Weights of a small GPT-style language model, trained from scratch on English Wikipedia: 8 layers.
MLP neurons of a small language model. Each row is named by its layer, matrix (gate and up: input weights) and neuron, and shows model dimensions 32-95. Each number is 128 + 24 x the weight over its row's rms, rounded and kept within 0 to 255. A neuron's up and down rows have the sign that makes its largest values positive.
After each neuron's rows, "fires on" lists the tokens most often at its 100 highest values on Wikipedia text that the model never trained on. A number after a token or word is its count.

L4.gate283 [166 130 178 118 126 165 142  89 105 104 137 153  99 114 121 171 130 117 123 104  94 108  91 161 155 134 122 143 118  85 155 113  80 139 143 103  88 120 123 174 168 127 114 135 141 125 139 108 116 158 107 134 128 119 165 142 102 128 121 136 145 159 123 146]
L4.up283 [120  96  97 113  91 117 118 139 134  98 123 152 126 127 160 154  62 104 140 169 126 112  84  70 138 128 129 111 132 140 154 138  79 103 118 120 109 142 150 142 103 114 127 150  83 125 152 125 124 180 129 120 129 144 164 167 148 108 150 133 173 122 140 105]
fires on: "==" 45, "\n" 17, "\n\n" 12, "ers" 5

L4.gate1005 [167 120 158 176  98 110 126  96 103 109 141 129 172 140 131 100 176 165 111 163  83 124 110 155 146  97 131  90 153 130 122 149 142  99  81 120 128 108  89 148 170 153 137 133 119 135 141 113 157 104 135 120 117 145 114 183 117 161 146 135 126 166 107 139]
L4.up1005 [156  98 112 137 117 166 108 104 150 134 124 158 128 113 182 126 101 162 113 139 112 115 140 116 112 121 123 128 141 113 145 113 102 125 106 128 109 106 146 138 132 122 115 155 161 144 183 153 140 102 128 137 149 164 120 174 128 120 149 158 107 162 131 109]
fires on: "\n\n" 52, "\n" 19, "\\" 5, "\n  " 4

L4.gate1737 [111 120 106 143 157 143 138 133  90 162 111 123 120 144  85 126 122 127 116 161 121 147 110  89 139 181 130 170 124 160 154 101  81 147 115  84 158 135 117 161 131 105 138 154  91 117 102 133 149 181 121 132 151 126  91 145 118 105 103 118 108 102 104 184]
L4.up1737 [118 165 164 174 125 110 150 134  93 162 110 165 191 149  77 122 165 175 130 148 161 121 128 116 181 147 141 156 111 164 145 121 142 121  64  94 120 156 137 125 134  93 150 115 138  99 121 178 133 123 145 133 149 130 119 126 109 110 138 134 126 112 148 100]
fires on: ", " 56, "and " 19, "as " 4

L4.gate520 [128 172 121 138 113 127 170  88  93 142 123 130 127 113 109 159 116 109 127 147 174 132 165 130  91 116 148 148 101 140 152 173 118 143 131 162 123  81 134 157 116 134 119 153 109 111 133 161 165 151 185  84 153 112 111 161 113  66  97 121 165 116 134 159]
L4.up520 [138 108 127 114 126 151  99 122 137 118 139 141 138 170 105 112 136 114 129 124 150 139 165 101 137 101 131 153 109 110 140 117 116 124 138 136 117 193 151 136  98  91  98 136 122 147 157 120 149 125 117 132 114 115 114 108 130 154  88 140 137 131 113  94]
fires on: "for " 28, "of " 9, "with " 6, "his " 6, "\"" 6, "to " 5

L4.gate63 [127 120  73  84  61 106 121  83 123 129 170 131 143 144 117 132 119 121 125 125 115 137 124 126 108 144 131 124 138 107  99  81 130 139 128 137 154 121  69 126 113 142 176 172 131 129 143 119 112 147 136 154 127 141 151 127 123 113 134  92  90 109  61 134]
L4.up63 [101  97 164 106 157 145 133 141  90 135 165 162 122 161 132 152  96 128 128 120 132 136 132 176 162 140 158 100  92 144 125 132 132 123 110  80 140 176 189 123 146 155 144 154 159 106 160 147  86 123 111 121 107 123 149 119 119 113 131  75 124 110 127  65]
fires on: ", " 41, "\"" 10, "and " 7, "(" 7, ": " 5, "; " 4

L4.gate1430 [139 151 163 101 120 103 107 164 123  98 118 132 135  96 127 179  97 135 111 161 133 144  94 117 141 131  91 159 122 153 140 124 138 147 110 147 151 115 135 136 129 112 142 104 148  86 148 115 109 124 117 110 125 100 116 129 171 149 112 155 113 126 106 110]
L4.up1430 [125 142 100 154 143 175 148 151  93 127 140 149  89 100 111 152 115 125 144 148 125 118 146  91  99 159 127 179 115 156 127 137 133 148  93 128  92 171  94 124 142 116 106  56 128 135 157 108 117  92 140 130 132 110 120 145 167 150 142 118 190 122 156 144]
fires on: "-" 53, "/" 7, "o " 5, "." 4

L4.gate1092 [140 133 159 144 105  75 122 102 136 167 173 144 136 117 140 102  99 110 155 116 116 145 164 132 128 111 158 155 118 146  78 111 110 119 134 164 130 114 141 130 135 119 174 127 121 139 159 122 155 192 130 142 126 106 128  86 123 147  80 131 123 129 154 108]
L4.up1092 [118 172 156  94 142  97  76 120 118 107 160 142 136 159 132 230 137 117 104 157 159 119 147 109 107 123 136 147 144 126 129 130 112 100 101 143 161 163 132 120 168 156 130 149 150 114 105 119 142 129 115 118 142 126 147 129 112 149 133 176 141 172 162 134]
fires on: "==" 97

L4.gate1073 [ 89 147 124 120 137 129 127 123 127  99 129 116 122 113 162 117 104 144 123 151 115 114 145 104 138 106 128 109 139 120 142 137 135  83  68  86 147 123 114 128 127 129 140 123 107 142 164  97 107 137 121 142 119 119 116 139 124 126 105 111 104 143  98 164]
L4.up1073 [130 120  80 125 145  90 113 149  97 106 131 100 146 127  97 123 109 133 102 110 161 115 164 151 117 140 152 141 131 140  98 127 108 156 120 139 133 175 137  99 154 144 125 162 166 102 122 105 123 123 143 125 136 174 121 126 161 148 139 120 121 141  99 169]
fires on: "1" 13, "5" 11, "-" 11, "3" 8, "4" 8

L4.gate1412 [124 136 149 123  99 121 151 115 176 104 164 129  95 156 144 138 115 146 141 115 124 174 134 148 161 116 144 139 142 122 116 119 137 116 131 143 124 143 160 133 105 142 106 101 175 180 133 129 118 146 135 164  94  92 151 199 142 143  99 130  76 128 127 134]
L4.up1412 [150 134 118 169 134 128 150 140 130 131 125 141 102 130 145 114 131 118 141 127 123 148 126 107 115  84 140 144 122 133 137 123 121 155  94 174 101 112 128 141 122 132 144 148 108 166 102 151  97 132 100 132 147 141 133 137 137 109 133  85 103 115 133 150]
fires on: "| " 27, "200" 11, ": " 9, ")" 4, "): " 4

L4.gate834 [132 149 115 131 144 129 116 108 109 126 128 109 161 193 152 131  86 103 145 170 141 114 154 131 137 145 117 137 142 146 121  91 127 148 165 123 136 110 131 128 119 102  81 136 122  98 148  88 123 111 133 116 152 124 138 155 140 112 102 116 122 150 132 149]
L4.up834 [124 119 120 125  96 123 114 155 109  89 111 112 151 132  98 113 132 123 148 127 102  72 136 117 139 126 103 131 158 132 138 159 125 155 144 123 145  99  89 170  70 119 124  88 141  90 153  87 151 142 181 162 129 129 119  64 119 132 158 158 109 104 108 135]
fires on: "of " 26, "in " 13, "on " 7, "with " 6, "to " 5, ". " 4

L4.gate1984 [133 119 121 119 117 108 123  86 127 143 117 108 105 126  79  88 111 166 104 152 136 139 109 150 108 132 132 148  86 142 124 110  97 167 161 144 107 107 136 130 123 151  70 140 109 150 148 143 145 101 145 155 121 110 143 128 102 108 110 101 173 151 135 149]
L4.up1984 [133 142  71 164 103  95 161 132 138 103 144 115 120  87 104 126 165 172 140 119 110 113 123 112  92 107 148 105 123 154 128 109 135  86 117 126 143 163 166 120 128 128 105 125 127 102 129 161 137 116 146 140  89 152 136 103 158 137 118 130 123 124 125 177]
fires on: "–" 41, "and " 19, "| " 7, "." 5, "was " 4

L4.gate1442 [162 124  96 144 104 109 127 106  88 109 120 111 143 118 107 140 126 132  48 139 105 114  98  96 116 131 112 102 125 148 156 125 138 142 117 135 108 145 134 140 120 119 151 103 105 166 157 102 170 113 162 114 150  84 141 158 142 151 154  99 112 123 137 104]
L4.up1442 [122 109 136 188 126 133 129 152 123 118 115  83 132 171 112 130  72 136 117 109 166 161 116 142 119 101  92 120  64  92 114 121 151 128 116 166  98 120 174  74 141 153 115 125 108  87 157 134 191 161  95 129 123 146 137 118 114 125 124  61 132 169 143  96]
fires on: ", " 23, "and " 22, "ed" 7, "eventually " 4, "released " 4

L4.gate1038 [114 164  99 106 103 137 141 104  96 100 166 119  84 123 107 150  97 127  88 101 106 172 131  91  92 149 129 158 136  91 121 115 119 133 125 124 126 154 122 126 130 152 131 126 118 142 145 131 172  95 125 156 107 156 147 139 165 139 158 136 170 162 100 126]
L4.up1038 [110 123  68 112 147 100  85 146  77 158 124 150 145 111 149 122 133 128 119 141 146 158 109 126 124 130 108  99 113 139 130 168 111 163 157 139 197  92 128 152 152  83 133 127 132 137 144 127 155 160 167 149 169 127 111 113 160 120 177 140 138 160  85 130]
fires on: "un" 12, "-" 11, "to " 11, "not " 8, "can " 4, "have " 4

L4.gate1501 [165 144 136 165 132 132 144 139 120 162 138 124 123 104 142 126 111  98 117 135 106 162 148  97 117 146 158 102 133 171 111  76 135 126  87 119 130 114  63 112 137 130 139 100 122 152 142 104 154 149 174 123 102 149 161 145 139 110 105 108 122 112  94 144]
L4.up1501 [ 99 143 106 107 119 160 122 111 115 136 115 182 152 132 159 185  93 112 104 159 141 134 142 164 140 179 113  95 111 137  90 112 115 165 132 137 116 121 160 152 125 105 108 135 105  99 149 155 124 147 134 115 117 136 169 131 154 131  83 146 109 144 112 110]
fires on: "and " 44, ", " 12, "-" 8, "/" 4, "ed" 4

L4.gate1755 [126 120 128 138 149 123 141 118 134 171  94 102 143 100 182 174 129 171 145  80 138 159 160 125 139  88 125 113 101 126 112  92 137 155  95 153 138 147 150  96  82  67 132 114 125 149 138 126 155 121  72 106 103  96 144 129 135 114 127  83  98 121 130 100]
L4.up1755 [157 118 105  97 109 127  78 113 120 177 137 105 137 120  87 157 169 133 122 160 158 130 190 119 116 123 167 115 117 152 167 154 133 128 108 101 130 117 120 153 137  71 169 132  91 110 104 146 111 145 137 120 101 127 123 115 133  87 138  79 161 131 132 128]
fires on: "-" 14, "su" 12, "and " 11, "oc" 6, "Du" 4, "ense" 4

L4.gate405 [134 142 107 139 130 161 124  94 152 114 147 142 150 158 133 152 129 129 180 149 137 107 142 103 112 157 103 104 117 158  81 155  83 137 137 127 130 119 162  94  80 133 133 144 175 141 121  63 138 108 102  96 148 135 122 110 101 116  97  79 166 128  91 118]
L4.up405 [131 132  98  89  99 127 100 123 162  87 143 117 106 127 117 151 118 129 165 149 112 128 151 161 146 135 161 162  96 129 104 136  96 132 118 148 117 146 149 176  81  93 154 139  86 109 137 124 136 124 114 134 131 121 127 128 155 111 129 109 141 153  99  71]
fires on: "and " 26, "of " 10, "from " 7, "to " 7, "against " 6, "| " 4

L4.gate1076 [119 165 101 128 141 119  96 120  58 117 152 103 101 119 104 149 127 146 117 119 107 141 143 131 144 142 141 133 118  90 106 133 125 142 113 107 136 140 176 114 153 102 117 131 117 208 135 140 127 146 152 128 111 114 141 176 170 150 104 161 136 140 109 102]
L4.up1076 [115 149 113 168 126 118 131 112 144 102  92 125 137  92 130 158 171 121 134  79  95 141 129  95 127 119 139 132 154  82 114 147 133 167 160 159 113 111  98 144 131 148 107 120 138 155 125 136 117 119 163 147 130 106 147 152 143 131 150 150 121 141  96 109]
fires on: "–" 59, "| " 11, "0 " 8

L4.gate141 [110  95 126 106 115 139 136 133 123 161 157 114 120 163 142 128  84 108 133 125 119 133  96 106 138 108 128 155 115  88  84 125 105 152 169  91 137 110  97 149 129 123 166 151 117 145 140 105 115 150 111 157 160 102 133 120 188 130 154 129 139 136  98 105]
L4.up141 [130 123 123 121 116 159 126 131  98 106 119 140 129  93 107 123 110 130 158 161 112 140 166 123 148 131 125 131 152 118 128 150 104 124 151 180  98 115  83 151  81  95 133 139 138 119 128 108 119 118 136  93 141 123 127 109 129 135 147 136 158 144 122 146]
fires on: "\n" 61, "." 7

L4.gate336 [145 117 193  87 112  72 123 112 108 127 108 189 182 147 156 136  94 149 108 123 110 142 110 170 143 111 148 141 144 129 125 129 140 126 158 129 144 136 126 163 161 139 137 123 147 150 138 126 140 104 111 131 113 116 103 117 118 138 102 162 126 141 129 128]
L4.up336 [116 163 124 124 124 114 123  76 151 153 120 142 150 146 123 202 116 123 102 146  96 162  81 152 131 126 145 128 124 124 161 112 144  85 112 146 152 131 116 117 115 155 159 139 129 130 144 127 134 117 155 159 155 135  87 139 146 145 206 123 165 141 165  98]
fires on: "\n" 59, "==" 40

L4.gate1344 [154 154 125 116 147 131 101 131 104 151 120  94 143 145 111 104 137 122 103 170 131 120 118 119 134  72 118 176 123 148 102 133 118 140 123  99 122 106 138  99 126 126 107 141 133 116 151 160 121 144 143 145 139 127 112 112 172 135 162 128 119 107 134 110]
L4.up1344 [149 108 134 129 136 119 135 106 100 152 129 113 146 136 124 113 127 144 121 112  99 137 143  99 158 133 137  98 116 158 130 122 158 134  94 140 126 121 116 141  95 114 141 137 116 128 133 106 130 157 148 120 104 137 131 133 144 164  97 120  89 139 106 166]
fires on: "\n" 18, "|" 11, "-" 10, "'" 8, "in " 4, "}" 4

L4.gate1546 [144 105 123 156 134 108  94 155 126  92 169 116 107 102 160 162 119 136 152 123 115 142 117 107 173 125 137 128 150 106 115 158 123  78 106 129 136 119 124 143 153 100 141 110 116 115 145  70 112 109  94 132 188 122  96 119 141 147 150 174 149 167 101 156]
L4.up1546 [107 179 133 159 122 140 132 109 138 147 177  95 128 122 101 160 122 129 125 130 141 122 137 164 110 117 143 147  95  96 101 122 119 154  96 126 146 154 157 169 124 159 139 115  93 111 153 105 151 111 117 124 147 111  96 125 114 147 146 167 139 159 107 134]
fires on: "B" 35, "b" 7, "ex" 7, "\n" 5, "by " 5, "of " 4